python train.py --num_attention_heads=2 --num_key_value_heads=2 --head_dim=128 --vocab_size=6755 --norm_place="out" --norm_eps=1e-06 --positions="rope" --rope_fraction=1.0 --qk_norm=true --tie_word_embeddings=false --parallel_block=false --optimizer="muon_variant" --lr_head=0.00339 --warmup_steps=27 --dataset="wikipedia_en"
MLP neurons of a small language model. Each row is named by its layer, matrix (gate and up: input weights; down: output weights) and neuron, and shows model dimensions 112-239. Each number is 200 + 30 x the weight over its row's rms, rounded and kept within 0 to 999. A neuron's up and down rows have the sign that makes its largest values positive.
After each neuron's rows, "fires before" lists the tokens most often just after its 100 highest values on Wikipedia text that the model never trained on; "fires after" lists the tokens most often just before its 100 highest values on Wikipedia text that the model never trained on.

L9.gate577,269,207,168,197,202,200,253,221,202,154,200,179,210,186,240,206,256,193,200,182,175,229,208,159,208,218,241,138,200,219,186,184,221,215,171,186,194,203,254,185,166,232,181,211,180,166,198,251,249,238,231,228,209,198,165,158,196,181,218,195,259,223,188,182,215,187,246,202,145,202,220,219,246,216,136,201,183,223,187,211,222,154,172,246,165,202,234,206,208,237,175,101,220,187,183,193,152,169,215,169,172,263,222,189,213,196,181,203,240,271,280,222,191,168,203,170,212,149,192,192,252,220,245,212,216,168,157,251
L9.up577,222,185,206,189,185,228,175,202,227,225,246,164,118,231,226,196,198,166,208,180,229,227,229,182,218,202,204,194,207,203,142,167,232,264,215,185,194,195,208,185,234,237,210,175,208,135,212,154,214,252,235,178,205,144,197,173,143,174,222,218,193,193,223,223,250,180,165,216,228,191,205,220,220,163,193,194,230,242,197,223,193,222,246,185,212,182,179,191,198,193,139,183,214,235,194,210,153,174,226,250,236,207,190,211,161,191,177,193,211,230,220,162,232,156,121,190,145,181,263,233,227,233,192,215,196,174,157,256
L9.down577,165,207,188,217,195,153,164,182,192,207,179,223,190,158,145,216,167,178,166,192,157,217,170,252,198,248,131,220,223,206,268,159,176,208,208,218,197,214,194,219,178,175,179,146,217,229,143,209,220,128,229,220,197,193,207,259,171,207,205,219,237,213,209,156,210,214,171,185,226,234,198,224,247,167,250,245,173,199,200,204,224,152,180,204,219,218,193,245,172,195,234,149,193,212,177,237,228,222,179,136,203,217,218,201,227,227,207,212,187,174,193,225,226,191,143,203,177,167,174,232,231,188,211,149,209,212,176,215
fires before: ".", " |\n", " |", "0", "+"
fires after: " ", " |", " ("

L9.gate317,182,195,205,213,210,213,165,208,207,213,207,237,157,191,219,236,176,223,185,226,229,217,144,175,231,184,176,180,237,173,190,277,198,193,171,155,198,170,171,217,256,191,214,149,218,237,166,190,190,222,219,183,206,156,168,180,260,226,169,139,214,221,241,149,206,187,232,178,246,187,167,223,237,238,184,186,218,192,211,228,198,177,213,161,188,203,119,241,172,213,244,179,242,187,201,127,189,162,223,250,202,266,184,177,175,216,238,183,211,211,185,154,221,204,202,226,245,211,141,217,154,217,195,221,200,230,207,227
L9.up317,223,214,144,201,209,199,200,169,213,195,197,244,212,218,167,171,225,190,215,223,210,172,220,183,244,168,237,170,293,188,204,183,273,222,183,180,221,195,173,170,181,220,180,133,217,195,190,136,220,238,178,222,231,167,156,186,178,224,184,183,188,206,179,179,254,171,220,217,126,212,180,174,213,218,298,149,178,243,180,173,186,213,222,176,193,235,199,244,174,202,187,206,206,158,213,149,201,200,221,200,181,238,204,120,208,146,194,191,238,167,177,199,185,140,190,258,200,175,210,155,185,191,258,226,212,227,200,240
L9.down317,158,176,224,220,211,226,157,205,206,196,198,192,176,192,285,153,195,154,202,204,228,238,209,171,223,200,197,221,248,215,206,229,183,200,161,206,193,183,136,202,193,202,247,180,205,176,198,183,226,225,211,174,211,200,139,219,212,224,229,196,163,230,256,192,195,180,205,206,228,173,182,179,224,225,171,173,212,196,174,204,230,188,222,259,160,187,250,258,190,214,150,220,230,190,237,157,189,152,166,206,173,254,184,225,163,214,235,171,193,168,179,185,206,246,183,193,195,237,141,168,198,235,244,246,177,210,200,186
fires before: " to", "–", " ", "s", " and"
fires after: "19", "20", "18", "17", " from"

L11.gate367,162,267,182,186,200,254,228,191,220,243,184,223,212,173,249,250,243,170,249,214,227,157,194,166,236,219,193,198,213,202,152,186,184,160,190,244,205,162,190,208,178,172,192,213,223,160,154,170,160,227,207,208,215,169,193,165,167,182,234,178,136,216,226,192,247,201,199,150,156,191,218,197,212,186,195,234,136,187,194,175,177,214,191,235,175,180,179,225,192,223,215,231,222,166,193,179,187,244,167,235,180,230,185,188,237,140,148,250,240,210,218,199,254,190,216,194,176,165,188,214,220,202,228,196,208,160,216,195
L11.up367,206,183,182,193,163,194,197,187,222,263,238,205,156,180,237,186,190,261,190,206,235,166,243,253,194,181,212,191,236,163,220,172,181,124,245,172,199,236,178,198,190,235,193,231,218,135,189,201,207,182,207,169,253,230,240,213,184,160,197,198,133,212,239,206,157,179,179,216,244,227,185,217,212,144,225,189,258,208,220,206,139,244,220,239,178,216,113,155,214,184,193,218,184,227,221,187,226,199,177,168,194,181,231,158,187,186,193,203,202,200,210,166,194,230,161,211,147,197,193,238,251,197,184,217,195,239,190,211
L11.down367,152,247,243,239,227,221,237,173,188,215,186,208,218,191,224,221,216,162,158,160,174,205,213,177,192,244,174,210,225,234,244,240,176,257,214,165,176,196,246,173,245,186,156,205,188,234,231,202,229,238,237,156,250,169,186,187,265,243,178,232,156,216,141,216,217,192,262,259,211,188,190,221,183,162,196,192,144,214,213,198,201,222,167,248,220,242,241,181,203,207,228,207,191,234,203,205,156,200,234,189,227,249,158,260,235,180,144,193,212,220,189,170,183,213,189,187,191,224,218,216,186,184,213,206,170,112,241,173
fires before: ","
fires after: " ", "20", " to", " ("

L7.gate9,247,175,137,226,206,155,143,240,210,213,152,186,195,204,200,186,244,182,161,234,208,189,176,283,216,184,185,149,244,201,158,211,187,169,156,156,164,164,189,213,207,272,243,219,147,228,222,210,191,193,218,236,157,173,171,189,220,234,149,212,183,248,222,220,194,154,175,212,257,192,209,142,238,223,171,189,213,216,198,188,150,199,226,183,187,224,172,261,198,213,236,206,240,230,176,240,197,208,243,210,195,154,198,171,149,180,193,210,160,227,175,214,251,179,201,214,207,204,143,191,175,155,256,146,270,180,212,165
L7.up9,170,228,174,191,221,189,156,229,196,211,243,177,232,227,207,235,152,179,197,234,152,200,205,225,200,193,240,174,211,189,177,253,196,207,212,212,266,241,194,223,177,219,162,168,182,241,158,212,230,226,186,176,213,181,182,216,179,240,186,197,236,223,210,172,229,165,204,216,183,170,141,190,157,202,270,220,183,193,151,179,156,232,256,225,179,227,177,225,169,186,234,213,206,171,263,240,196,186,240,114,186,226,239,213,197,186,248,211,194,176,163,218,274,240,234,200,236,183,187,219,194,211,213,209,242,178,242,207
L7.down9,224,182,209,176,196,224,223,200,207,196,154,192,164,201,237,173,224,154,162,236,220,210,231,160,166,217,161,186,180,171,206,228,188,230,140,173,124,127,185,217,218,245,208,186,236,197,226,207,238,190,160,246,212,210,149,165,197,221,210,208,171,216,186,202,174,164,203,181,194,208,212,187,231,256,244,202,216,148,198,191,211,181,278,255,203,243,176,221,199,216,208,169,206,233,161,211,224,207,191,260,211,170,117,186,161,195,202,198,167,207,191,211,175,208,172,191,211,235,191,207,142,189,282,182,207,199,244,227
fires before: "–", " to", ")\n", ");", " |", ","
fires after: "19", "20", "18"

L8.gate267,177,204,202,207,147,225,245,171,163,211,206,217,209,231,186,264,175,205,195,205,162,214,178,195,231,200,171,172,219,177,195,210,162,211,220,221,188,165,154,228,171,182,213,163,196,221,175,238,232,158,194,229,171,183,212,210,219,198,192,168,174,280,198,149,161,191,246,188,176,230,256,216,158,211,149,213,242,220,217,176,200,158,169,211,142,188,192,206,217,210,194,234,163,181,140,224,243,206,160,218,159,159,199,228,163,214,212,207,232,218,245,193,177,206,249,195,139,205,217,179,217,210,178,164,183,170,183,210
L8.up267,203,251,186,169,228,184,232,225,201,239,238,199,213,262,148,216,194,175,146,173,157,223,205,189,296,238,234,233,210,203,177,199,194,174,149,189,209,259,240,231,186,203,206,177,213,161,164,219,184,151,201,197,226,225,211,235,217,227,180,179,185,189,205,198,215,210,182,183,249,172,165,209,168,211,192,188,242,211,194,216,177,217,186,178,202,176,163,162,215,144,222,192,181,237,214,153,245,239,185,185,238,239,182,219,203,179,214,267,174,201,188,216,221,141,231,209,181,244,198,188,236,207,170,183,158,136,267,248
L8.down267,209,196,191,198,243,227,171,196,208,146,198,239,212,177,231,230,178,218,246,147,205,232,217,226,196,151,220,100,210,245,244,177,191,204,240,210,205,172,197,213,173,190,191,219,171,192,196,182,183,245,221,170,173,204,206,170,215,139,201,244,205,127,238,202,232,241,200,189,149,200,222,199,235,204,233,221,189,180,213,205,197,228,215,256,232,194,172,136,159,227,195,248,202,149,192,172,184,195,237,170,179,221,191,256,190,194,167,195,199,238,200,181,194,199,204,199,190,220,227,190,225,193,245,215,214,210,194,229
fires before: " |", ".", "%", ";", ","
fires after: " ", ".", "-", ","

L3.gate568,185,200,231,168,185,208,196,245,238,205,205,206,198,130,152,122,221,130,194,175,235,190,231,219,257,230,201,207,199,202,206,225,181,208,163,135,189,230,208,185,286,237,159,181,195,187,182,220,153,208,159,232,201,200,195,145,196,185,156,192,198,248,195,180,195,225,165,229,215,231,211,173,192,184,184,206,167,172,231,236,201,181,199,179,193,211,195,190,258,253,172,204,181,167,204,215,200,158,188,190,178,181,187,229,232,206,158,228,226,175,211,227,169,221,207,177,221,188,227,142,194,206,269,173,224,184,252,191
L3.up568,210,148,200,230,234,208,225,214,206,164,186,199,213,226,224,225,230,204,220,207,211,153,135,168,182,186,183,225,194,251,157,237,191,187,161,203,271,173,230,222,158,219,206,204,209,191,166,172,215,215,223,161,161,184,162,217,236,243,202,240,179,215,212,234,157,169,238,101,240,136,219,228,234,214,222,179,170,169,193,193,282,263,177,238,180,215,202,223,156,158,180,221,230,221,245,166,215,187,237,208,207,178,177,255,168,208,210,228,167,221,255,209,180,205,184,201,199,188,230,210,192,223,216,233,175,189,207,190
L3.down568,155,235,220,210,153,206,205,232,206,211,200,183,246,213,133,199,197,230,206,160,215,170,250,247,209,209,217,192,225,201,238,191,209,197,218,183,195,241,222,132,240,230,208,169,193,190,255,216,216,163,172,197,195,240,216,200,182,200,204,200,222,241,130,137,193,214,178,250,219,233,214,204,191,176,157,192,190,206,244,236,101,137,180,170,180,156,171,184,277,237,200,189,200,236,172,217,212,198,172,219,265,227,227,168,237,204,215,234,164,192,179,186,148,166,216,215,183,208,208,210,219,176,182,189,274,223,209,201
fires before: " to", " by", " in", " on", " at"
fires after: " was", " is", " were", " been", " be", " are"

L6.gate636,222,137,216,205,233,178,185,151,180,219,163,153,136,201,208,209,223,218,200,159,244,218,145,229,233,207,207,220,191,222,189,271,181,254,167,188,272,210,152,257,248,242,222,171,188,178,205,196,209,233,135,199,145,191,185,215,234,198,151,236,196,231,191,164,142,179,203,230,255,222,175,243,178,222,195,232,195,226,197,261,198,170,210,224,208,261,225,244,230,195,198,179,192,177,235,211,189,191,234,243,173,159,180,192,186,192,205,156,178,171,191,157,193,128,184,198,209,184,220,190,212,199,233,214,148,188,175,188
L6.up636,189,220,201,183,221,179,188,164,153,149,259,214,210,144,203,135,198,241,217,156,168,201,223,257,149,214,165,205,195,252,207,203,174,208,175,181,236,229,218,169,186,202,239,187,247,173,234,217,155,166,212,191,183,207,176,225,221,202,234,193,215,207,204,193,212,217,185,216,183,209,203,188,190,167,199,157,165,148,223,161,212,228,174,211,183,175,176,285,220,163,152,200,213,180,161,201,239,222,238,196,183,203,137,196,131,202,162,207,171,247,212,198,201,193,215,184,186,188,226,238,212,173,209,215,233,164,199,239
L6.down636,196,176,198,239,247,203,137,278,234,230,230,211,189,200,159,139,202,190,197,185,191,211,204,197,238,196,186,236,195,151,206,257,234,205,203,247,239,177,195,169,218,202,169,190,179,251,235,207,253,224,150,219,214,185,169,250,229,184,163,216,276,214,227,178,200,196,234,157,179,186,139,159,168,167,238,230,220,266,177,177,217,162,227,173,127,171,194,192,170,213,220,262,178,229,182,243,225,181,212,186,209,206,151,205,231,200,195,199,255,200,156,186,144,222,216,236,197,239,166,178,220,177,180,217,185,245,213,191
fires before: " by", " in", " to", " up", " as"
fires after: " was", " is", " were", " Bu"

L8.gate406,188,184,126,154,170,233,207,189,231,210,242,221,209,256,157,178,208,189,170,257,218,160,210,237,200,105,201,176,151,157,215,224,179,158,221,192,216,244,209,225,252,206,201,214,190,235,220,145,177,172,239,201,229,165,217,256,203,227,188,172,191,203,204,168,207,223,251,211,100,212,214,212,224,173,185,248,224,184,220,243,188,169,171,201,168,188,183,211,263,248,187,198,231,148,224,126,230,202,178,160,176,243,189,172,165,180,244,208,203,215,185,191,221,188,228,184,167,227,254,223,191,199,240,228,117,205,188,176
L8.up406,192,152,218,235,190,230,178,212,252,197,183,155,222,205,212,130,208,232,197,193,271,233,219,220,209,206,208,224,193,133,187,150,194,160,173,207,188,218,167,202,150,181,194,217,183,188,161,143,206,205,155,188,258,186,172,178,251,179,165,210,147,229,239,225,185,208,248,206,190,174,174,190,205,174,191,224,269,192,149,188,198,193,200,159,173,202,184,158,250,163,194,222,185,200,156,235,169,207,174,161,182,239,160,192,205,199,201,220,193,277,135,160,198,190,190,188,204,185,211,209,178,255,191,245,185,186,185,144
L8.down406,207,218,180,144,218,228,219,224,199,213,261,193,158,185,218,248,187,152,213,164,170,140,132,221,205,217,232,222,172,175,199,244,191,216,228,168,201,189,211,170,223,243,217,173,184,161,230,228,233,218,224,197,115,244,219,182,226,189,200,182,190,188,165,204,205,188,180,220,236,215,193,216,168,211,181,181,180,211,176,229,151,211,172,229,196,213,128,286,205,219,233,260,212,172,177,223,215,218,175,198,241,165,228,204,181,224,166,212,208,218,197,226,194,200,211,195,188,206,149,145,230,213,244,202,238,215,188,122
fires before: ",", " |"
fires after: " "

L6.gate192,196,173,223,171,225,166,184,195,190,224,203,193,185,233,229,233,245,218,229,165,198,192,139,234,254,218,191,207,255,194,178,195,192,170,176,213,221,210,220,183,247,217,221,197,120,241,200,237,184,183,155,230,148,227,231,180,187,163,174,223,195,160,171,163,174,154,182,169,264,207,237,188,192,209,187,182,145,199,269,225,178,183,183,224,190,203,220,220,190,171,149,181,200,221,194,215,166,193,243,158,203,171,213,181,170,176,191,203,186,137,243,222,224,223,240,204,129,174,238,241,210,165,232,191,198,159,218,224
L6.up192,207,162,218,231,224,139,140,139,188,251,162,195,179,184,188,164,249,182,223,223,203,164,176,189,158,207,182,193,246,241,231,229,224,216,237,194,209,245,170,210,191,172,149,228,194,240,179,219,189,208,170,192,133,190,239,210,207,201,181,230,215,212,202,207,129,220,181,210,244,230,225,182,242,236,201,185,186,128,213,156,164,172,222,270,149,206,174,216,169,193,183,179,197,225,247,230,212,230,213,163,262,188,174,222,193,167,236,208,179,246,175,197,214,185,197,204,158,230,243,132,222,164,165,204,201,157,168,159
L6.down192,153,170,224,183,185,285,218,242,225,203,210,198,196,202,235,153,206,178,195,173,224,170,178,182,247,205,159,225,171,174,154,167,176,167,195,190,184,181,222,147,238,253,214,186,236,199,175,268,230,228,163,215,189,189,176,205,238,228,196,185,199,196,266,169,176,174,203,174,215,227,181,213,210,205,212,233,202,257,190,209,171,216,209,180,167,182,182,156,193,160,203,176,204,243,220,258,194,138,200,166,217,235,137,208,179,246,167,180,197,136,204,184,186,246,254,164,181,170,175,206,142,184,151,248,204,165,177,219
fires before: " by", " in", " to", " into", " on"
fires after: " was", " is", " been", " were", " are", " be"

L7.gate149,236,176,238,245,174,188,147,181,253,220,181,184,186,222,173,130,234,187,201,179,214,178,179,183,222,207,193,261,228,208,157,180,211,200,181,180,176,246,199,155,186,186,204,208,185,244,215,242,194,190,214,174,171,185,142,237,213,209,225,248,198,256,187,184,168,150,190,106,297,262,190,185,218,182,172,183,199,154,178,219,203,154,218,189,171,177,167,253,226,248,197,195,192,188,232,225,227,212,218,176,187,176,175,256,182,180,234,212,173,190,238,226,206,212,255,227,151,197,249,251,230,216,208,233,218,158,212,202
L7.up149,193,188,246,256,212,117,190,232,218,208,191,200,173,178,192,152,207,157,188,214,209,114,197,181,187,247,228,170,259,197,232,205,174,176,215,209,223,211,170,188,191,209,196,186,188,177,165,232,196,191,175,225,194,202,158,221,172,219,245,212,187,238,178,205,179,226,151,206,291,203,181,207,234,206,190,147,201,181,235,186,241,202,212,180,199,180,181,225,195,173,198,161,185,184,202,184,185,181,247,154,223,226,229,193,224,188,211,233,139,155,262,214,191,177,218,250,151,197,203,230,186,217,146,218,221,156,232,134
L7.down149,191,201,254,219,238,230,142,159,256,249,182,221,220,204,164,156,240,186,205,164,260,226,141,212,180,237,177,220,239,177,186,243,216,243,163,142,184,201,209,216,169,192,218,159,227,269,178,208,202,199,164,213,181,134,194,212,232,179,185,253,214,150,212,225,236,180,212,196,222,221,203,248,231,174,213,221,217,247,139,169,185,219,296,215,191,197,193,176,227,167,161,158,166,187,227,189,211,198,224,242,218,213,166,200,170,186,201,184,181,186,152,173,198,214,224,188,174,217,227,230,196,176,168,198,224,168,179,216
fires before: " by", " to", " in"
fires after: " was", " were", " is", " are"

L7.gate278,180,230,157,189,198,203,204,224,244,191,149,176,195,222,243,210,221,145,190,166,220,193,215,224,223,179,187,231,255,186,184,136,154,183,158,221,234,217,193,216,209,175,224,166,198,223,192,212,222,201,166,186,152,197,221,226,180,196,217,177,197,238,213,188,180,171,230,183,173,177,186,224,180,142,224,252,240,194,224,196,217,172,212,169,125,211,192,194,219,275,145,173,154,197,177,220,207,203,154,243,189,209,223,211,238,155,209,166,254,211,180,198,170,144,205,237,199,199,245,255,208,186,242,273,239,168,197,176
L7.up278,200,172,202,238,216,191,151,206,243,233,208,163,207,224,163,235,205,214,119,210,263,235,197,181,180,186,169,224,174,143,211,213,184,166,205,169,212,198,176,201,178,144,190,226,190,163,207,205,209,204,234,194,169,163,246,228,214,205,236,253,201,186,155,199,210,262,227,152,208,223,163,185,161,224,243,199,203,167,216,184,223,147,184,175,166,222,235,167,223,180,175,188,207,196,179,264,243,201,192,193,200,149,172,214,228,175,207,187,163,189,262,250,225,231,182,243,141,236,166,180,185,207,225,247,200,211,224,189
L7.down278,233,181,169,264,216,184,160,163,183,237,167,209,187,269,251,199,188,200,204,279,204,217,239,239,225,200,159,236,129,251,236,271,219,202,222,122,222,207,185,165,248,209,207,200,226,147,199,215,189,198,234,205,204,192,124,218,228,223,173,196,170,200,180,242,213,165,154,190,230,237,213,190,184,223,180,185,204,184,203,146,127,184,240,208,191,218,186,178,232,242,246,204,178,222,189,153,194,176,196,205,195,143,195,195,197,218,176,199,200,188,222,173,205,174,180,179,206,192,192,233,244,210,172,206,190,195,161,178
fires before: " |", " by", "==\n", "et"
fires after: " |", "|", "Pl", "-", " was"

L7.gate276,160,196,213,174,252,229,242,256,221,180,218,201,194,181,185,217,192,153,228,236,226,204,195,192,176,188,178,177,226,137,216,244,206,225,217,206,191,192,190,187,259,207,160,231,145,131,219,209,231,194,210,239,163,148,203,201,212,207,148,186,176,214,241,201,229,211,181,215,219,206,251,185,182,209,169,172,264,171,167,167,209,172,153,182,124,185,162,224,226,205,221,238,206,155,194,135,251,203,178,203,224,189,219,180,224,215,161,203,188,213,183,169,181,191,211,169,184,179,239,176,226,203,227,189,208,204,221,232
L7.up276,233,170,227,136,257,230,194,192,223,179,158,204,216,189,199,201,204,166,194,198,158,166,242,208,155,164,184,158,163,183,192,186,221,179,173,180,203,262,236,180,167,228,222,233,184,218,201,180,236,200,255,244,254,206,226,264,192,228,142,183,188,222,128,293,154,242,151,219,198,152,172,170,197,179,191,200,200,199,262,204,192,180,206,203,246,203,194,175,220,155,205,178,207,281,176,165,218,232,229,194,195,263,185,144,217,232,201,221,219,190,226,157,166,228,214,196,188,211,222,204,195,220,211,227,135,212,177,191
L7.down276,159,260,159,160,153,192,211,215,198,256,224,178,193,224,202,251,237,158,168,235,174,146,198,223,210,191,217,176,213,219,254,241,210,162,172,226,193,219,180,273,202,181,164,169,167,176,136,186,175,231,202,149,207,251,164,212,254,213,193,173,201,246,152,214,166,205,235,231,160,184,220,227,195,209,219,204,226,267,202,169,180,200,220,245,244,228,188,209,198,208,228,186,246,218,171,259,214,204,147,244,160,156,179,189,225,234,226,219,182,221,175,259,196,186,262,245,159,189,194,128,213,190,217,163,206,157,233,240
fires before: ",", " |"
fires after: " ", " the", " The"

L11.gate141,246,233,162,208,227,180,222,188,259,217,154,182,184,171,226,217,236,206,163,226,234,181,230,177,203,192,191,207,202,207,252,216,208,143,250,171,193,228,200,267,277,182,202,211,166,221,213,218,208,197,238,258,254,207,212,242,197,138,200,195,221,224,176,176,190,209,201,206,204,265,199,183,228,166,165,204,181,185,184,195,223,196,185,189,207,221,190,143,231,255,175,197,135,212,148,226,207,228,206,202,183,196,180,180,164,165,234,205,207,205,223,193,204,164,237,167,200,174,192,194,214,182,249,169,156,222,207,255
L11.up141,231,216,212,165,173,199,146,181,258,168,179,171,211,204,212,172,204,155,230,164,175,202,198,143,203,265,193,208,115,149,295,242,130,219,207,231,181,197,218,221,235,199,225,151,246,180,187,195,195,207,187,184,144,198,187,195,177,188,217,192,189,246,272,262,196,146,196,177,192,169,248,170,158,210,189,200,204,201,158,220,204,220,177,201,171,220,225,177,201,182,230,224,246,198,196,192,189,227,227,229,144,209,187,244,190,193,164,216,224,253,220,253,204,166,212,187,155,200,200,209,242,205,185,186,178,208,180,208
L11.down141,195,157,230,239,261,190,182,184,240,238,189,157,204,198,210,257,203,204,135,193,150,178,216,212,223,262,182,184,139,174,236,180,161,203,214,183,207,176,191,230,241,199,232,211,141,234,179,196,188,223,227,158,157,103,176,157,283,241,151,184,192,211,168,213,226,174,212,227,258,194,187,232,241,196,174,222,193,175,158,196,179,184,174,206,217,224,248,197,238,225,208,245,267,242,189,233,187,196,257,174,225,201,226,182,161,176,181,170,134,202,220,182,182,235,165,244,182,157,168,206,212,209,170,176,210,181,196,216
fires before: ",", ".", "0", "%", " million", "4"
fires after: " ", " $", "$"

L8.gate440,170,170,215,215,92,158,204,231,218,172,233,234,199,167,217,226,190,206,222,212,254,134,200,145,184,201,199,175,238,205,226,225,209,167,162,166,144,169,143,248,228,196,203,194,157,214,165,198,240,213,215,213,234,189,186,205,189,177,219,154,196,192,202,128,147,194,190,259,198,249,168,199,173,248,272,155,232,186,228,240,176,175,189,160,190,236,173,173,188,203,217,230,224,194,205,191,246,137,212,165,201,245,184,177,158,208,142,173,246,168,227,204,210,170,195,220,231,261,185,185,211,165,202,194,204,206,231,190
L8.up440,160,155,202,178,180,184,205,246,208,171,256,129,184,213,215,181,167,162,241,211,249,188,179,157,217,159,220,193,187,209,158,228,207,175,209,206,168,198,194,145,253,250,184,156,174,215,184,155,195,210,208,219,202,181,220,194,175,206,165,172,238,203,206,174,229,195,201,217,203,196,241,206,183,198,228,189,209,204,212,172,210,221,149,200,223,196,188,259,197,226,239,256,202,178,224,165,206,244,165,155,175,258,197,153,150,218,218,131,220,202,164,164,256,214,195,199,199,230,198,182,175,162,259,246,172,153,228,208
L8.down440,217,285,170,186,161,263,195,201,206,175,187,237,217,156,247,186,213,225,219,186,224,212,145,175,229,176,209,200,247,219,214,210,229,216,163,127,190,220,162,205,232,201,212,159,199,152,176,222,251,262,215,197,176,228,198,168,208,252,182,168,213,253,214,178,214,199,182,189,237,208,232,227,178,203,220,161,233,190,155,219,198,212,234,265,187,185,119,248,239,227,192,212,171,231,192,166,196,202,119,194,184,213,138,227,208,213,175,159,196,201,263,229,194,175,159,210,228,255,221,191,218,232,219,222,227,228,189,238
fires before: " to", "s", " |", "–", " and"
fires after: "19", " ", " went", "-"

L6.gate658,246,184,172,166,226,223,238,188,166,216,190,218,233,187,177,255,174,257,165,186,175,203,194,177,201,170,221,227,231,224,207,177,168,178,214,188,219,184,187,205,200,206,231,205,239,174,185,203,229,128,231,196,180,156,216,189,235,156,191,195,223,225,202,295,250,189,172,191,163,218,200,211,234,271,216,234,164,188,183,206,206,236,201,203,181,185,201,182,218,244,200,253,191,178,237,229,168,221,178,147,206,221,198,176,166,199,247,228,178,259,174,186,160,195,231,129,208,174,282,198,216,176,197,217,211,186,178,165
L6.up658,221,177,216,209,191,223,199,226,263,213,139,234,238,216,176,230,189,244,188,190,224,227,205,183,243,179,184,246,219,191,155,213,169,195,203,205,172,214,154,188,196,152,230,168,227,160,242,148,233,205,206,224,255,202,232,267,194,190,139,229,273,219,217,218,207,191,183,234,210,218,203,288,207,180,184,196,217,130,250,205,206,161,189,180,193,153,208,190,246,156,204,180,161,191,230,222,249,193,225,217,209,145,210,197,191,166,215,231,261,217,196,183,177,184,212,197,172,196,184,229,192,191,175,186,150,166,208,167
L6.down658,179,243,192,188,181,203,148,187,143,194,183,175,196,215,166,182,230,192,190,157,204,184,204,172,206,198,209,196,174,236,226,187,265,200,245,156,194,162,197,250,264,209,206,201,159,252,104,211,199,198,198,170,193,225,108,120,244,171,215,187,160,204,197,236,169,222,180,177,155,176,204,223,211,211,196,185,197,214,197,225,198,188,195,225,191,179,137,218,183,261,174,239,261,188,213,143,120,220,192,224,225,231,202,220,152,164,208,163,176,144,182,186,152,219,184,192,208,179,173,140,156,226,252,213,237,247,207,213
fires before: " |", " |\n", " /", "|", "F"
fires after: " |", "″W", " /", " Opp"

L3.gate609,230,175,187,188,139,207,154,175,209,195,138,165,211,212,181,218,261,131,188,207,205,177,182,215,219,206,236,215,212,214,133,219,144,206,219,187,250,179,159,246,181,210,177,186,217,116,184,193,166,166,200,209,216,197,213,220,228,192,247,239,198,234,219,203,220,148,143,218,221,153,179,201,169,193,179,210,246,186,242,218,166,193,222,159,157,183,176,210,189,219,167,227,228,215,249,195,225,177,172,222,201,145,197,229,174,189,202,163,216,157,184,198,225,256,215,201,206,192,210,233,242,200,153,242,191,148,192,186
L3.up609,200,217,134,212,208,208,214,223,196,221,207,196,263,223,246,201,200,189,205,224,248,188,204,128,182,217,189,220,265,215,166,179,223,171,124,145,231,194,221,161,201,212,179,173,144,226,167,216,183,188,240,180,234,191,210,171,203,202,203,262,204,209,219,196,169,197,196,253,207,211,175,185,214,207,238,291,172,155,166,212,251,241,227,214,204,177,236,195,207,183,180,131,154,150,206,217,174,221,161,168,246,190,120,211,213,179,202,194,172,252,203,204,172,221,164,148,215,181,164,209,200,162,189,209,212,180,192,181
L3.down609,231,154,240,140,168,168,174,215,236,135,208,206,180,177,204,157,204,195,201,220,166,208,186,186,176,153,252,240,145,188,227,211,215,216,211,224,185,211,204,262,232,252,243,233,215,180,184,266,158,200,222,199,199,199,207,230,274,214,176,182,200,217,174,200,197,183,167,171,206,203,191,191,219,175,181,177,303,207,194,252,184,198,211,185,200,175,210,213,203,218,209,233,158,282,234,162,262,251,231,205,194,207,228,210,216,229,206,180,252,185,184,192,196,203,230,170,205,221,207,178,174,232,170,166,177,156,212,235
fires before: " |", " States", " /", "ety", "et"
fires after: " |", "|", "″W", ","